python train.py --num_hidden_layers=8 --hidden_size=768 --num_attention_heads=6 --num_key_value_heads=1 --head_dim=128 --intermediate_size=3072 --vocab_size=13895 --hidden_act="silu" --norm="layernorm" --norm_place="pre" --norm_eps=1e-05 --positions="learned" --qk_norm=false --attn_scale=0.0884 --bias="all" --tie_word_embeddings=true --parallel_block=false --init="normal" --init_std_qkv=0.015 --init_std_o=0.00375 --init_std_up=0.015 --init_std_down=0.00375 --optimizer="adamw" --learning_rate=0.000524 --beta1=0.9 --beta2=0.95 --weight_decay=0.37 --lr_head=0.00578 --max_grad_norm=0.5 --warmup_steps=293 --schedule="wsd" --decay_fraction=0.886 --decay_shape="sqrt" --final_lr_fraction=0.05 --batch_tokens=131072 --max_seq_len=384 --doc_mask=true --train_tokens=904900000 --max_steps=6904 --dataset="wikipedia_en"
MLP neurons of a small language model. Each row is named by its layer, matrix (down: output weights) and neuron, and shows model dimensions 640-703. Each number is 200 + 40 x the weight over its row's rms, rounded and kept within 0 to 999.
After each neuron's rows, "raises" lists the tokens whose logits its output raises most directly, leaving later layers aside.

L3.down863,204,136,277,208,160,213,118,156,158,219,207,162,223,172,185,256,203,196,116,280,205,164,213,279,217,163,235,192,189,271,244,164,252,240,185,165,231,219,190,173,105,201,182,197,177,168,208,213,211,215,220,230,152,255,233,192,174,246,186,207,214,281,206,224
raises: " have", " were", " are", " can", " shall"

L3.down1892,136,194,192,216,139,214,151,265,176,236,166,231,175,239,264,240,213,118,269,156,266,168,180,224,228,135,228,182,198,171,229,128,247,245,209,250,232,220,198,162,198,242,223,218,216,192,194,148,234,202,168,188,219,238,223,185,190,216,276,296,148,170,221,171
raises: "\n", "\n ", "|", "\n\n", "\n   "

L3.down1827,218,184,238,239,132,207,158,196,254,239,226,216,175,167,243,190,143,286,155,190,243,112,178,226,179,211,153,248,225,280,160,147,176,202,169,224,203,234,183,181,188,270,235,224,167,253,173,207,245,230,194,261,83,228,247,184,198,280,168,133,304,147,179,216
raises: " were", " are", " purchased", " heard", " described"

L3.down1500,225,222,210,169,165,187,159,254,192,206,209,254,267,197,210,248,177,239,180,155,246,247,222,178,194,183,217,177,158,153,270,264,213,227,171,213,246,213,179,167,192,247,202,202,169,225,201,194,232,220,250,185,198,173,131,207,169,243,194,245,210,218,190,210
raises: "les,", "ilities", "ers,", "ers.", "ations,"

L3.down2898,176,227,228,249,245,195,243,210,132,217,196,135,195,188,174,209,148,217,153,187,160,137,234,209,221,242,116,239,167,249,206,208,168,155,302,180,195,189,222,208,194,227,232,201,194,220,238,229,239,225,197,140,255,154,193,236,153,276,202,208,183,193,156,163
raises: "'t", " him", " their", " them", " the"

L3.down1033,233,204,236,220,176,179,196,262,142,200,188,155,191,160,208,217,197,243,219,206,212,240,241,146,175,251,180,245,233,164,149,171,219,145,268,145,256,191,256,191,122,234,244,198,132,172,161,256,196,230,263,194,170,165,210,256,222,149,201,166,266,162,135,188
raises: " those", " them", " whom", " these", " others"

L3.down1592,219,219,259,184,142,220,205,248,169,198,149,161,281,186,182,143,165,128,141,187,195,142,246,218,200,187,251,99,172,201,213,187,201,244,161,232,162,203,155,163,155,216,218,267,111,237,184,248,202,257,251,277,220,167,215,255,150,227,214,161,198,209,199,186
raises: " until", " before", " however,", " since", " when"

L3.down898,191,154,263,189,175,211,174,249,240,123,218,238,168,242,193,216,176,154,234,222,127,195,236,223,172,210,245,140,206,233,165,196,215,262,179,188,174,243,163,167,122,233,244,231,208,145,180,233,169,213,204,172,116,231,187,181,199,182,190,194,207,211,246,180
raises: "\n", "ially", "well", "\n ", "\n\n"

L3.down725,162,130,233,263,155,144,116,180,173,206,182,204,120,288,161,212,191,129,196,211,254,147,216,173,230,172,228,174,142,258,237,220,261,259,167,211,186,172,260,147,185,319,246,164,155,159,230,241,185,195,216,195,182,217,249,211,180,194,154,204,182,137,240,219
raises: " another", "ey,", " their", " his", " whom"

L3.down2016,145,246,216,205,209,207,220,291,240,160,237,148,185,222,258,187,252,176,168,156,235,200,280,174,244,179,201,159,222,209,183,223,212,185,300,169,250,176,284,233,212,241,283,150,213,184,174,177,165,133,180,151,238,222,219,209,248,160,129,168,157,177,201,162
raises: " their", " the", " each", " them", " his"

L3.down2395,197,194,192,227,198,252,241,211,243,136,197,237,156,214,264,222,169,174,269,276,154,143,145,170,142,223,234,149,147,185,97,197,222,213,215,245,223,181,233,204,177,227,176,187,188,195,200,279,162,211,201,127,175,193,229,147,175,249,227,285,208,170,236,143
raises: "\n", " This", " It", " These", "|---|---|"

L3.down1826,282,183,200,230,188,261,187,193,210,167,187,173,228,232,251,238,185,158,218,170,226,206,222,203,157,241,243,156,214,121,205,218,145,165,149,209,237,246,217,189,218,168,196,214,231,210,208,145,201,195,175,218,248,218,151,178,165,176,159,86,174,200,238,201
raises: " \"St", " \"M", " \"S", " \"C", " \"N"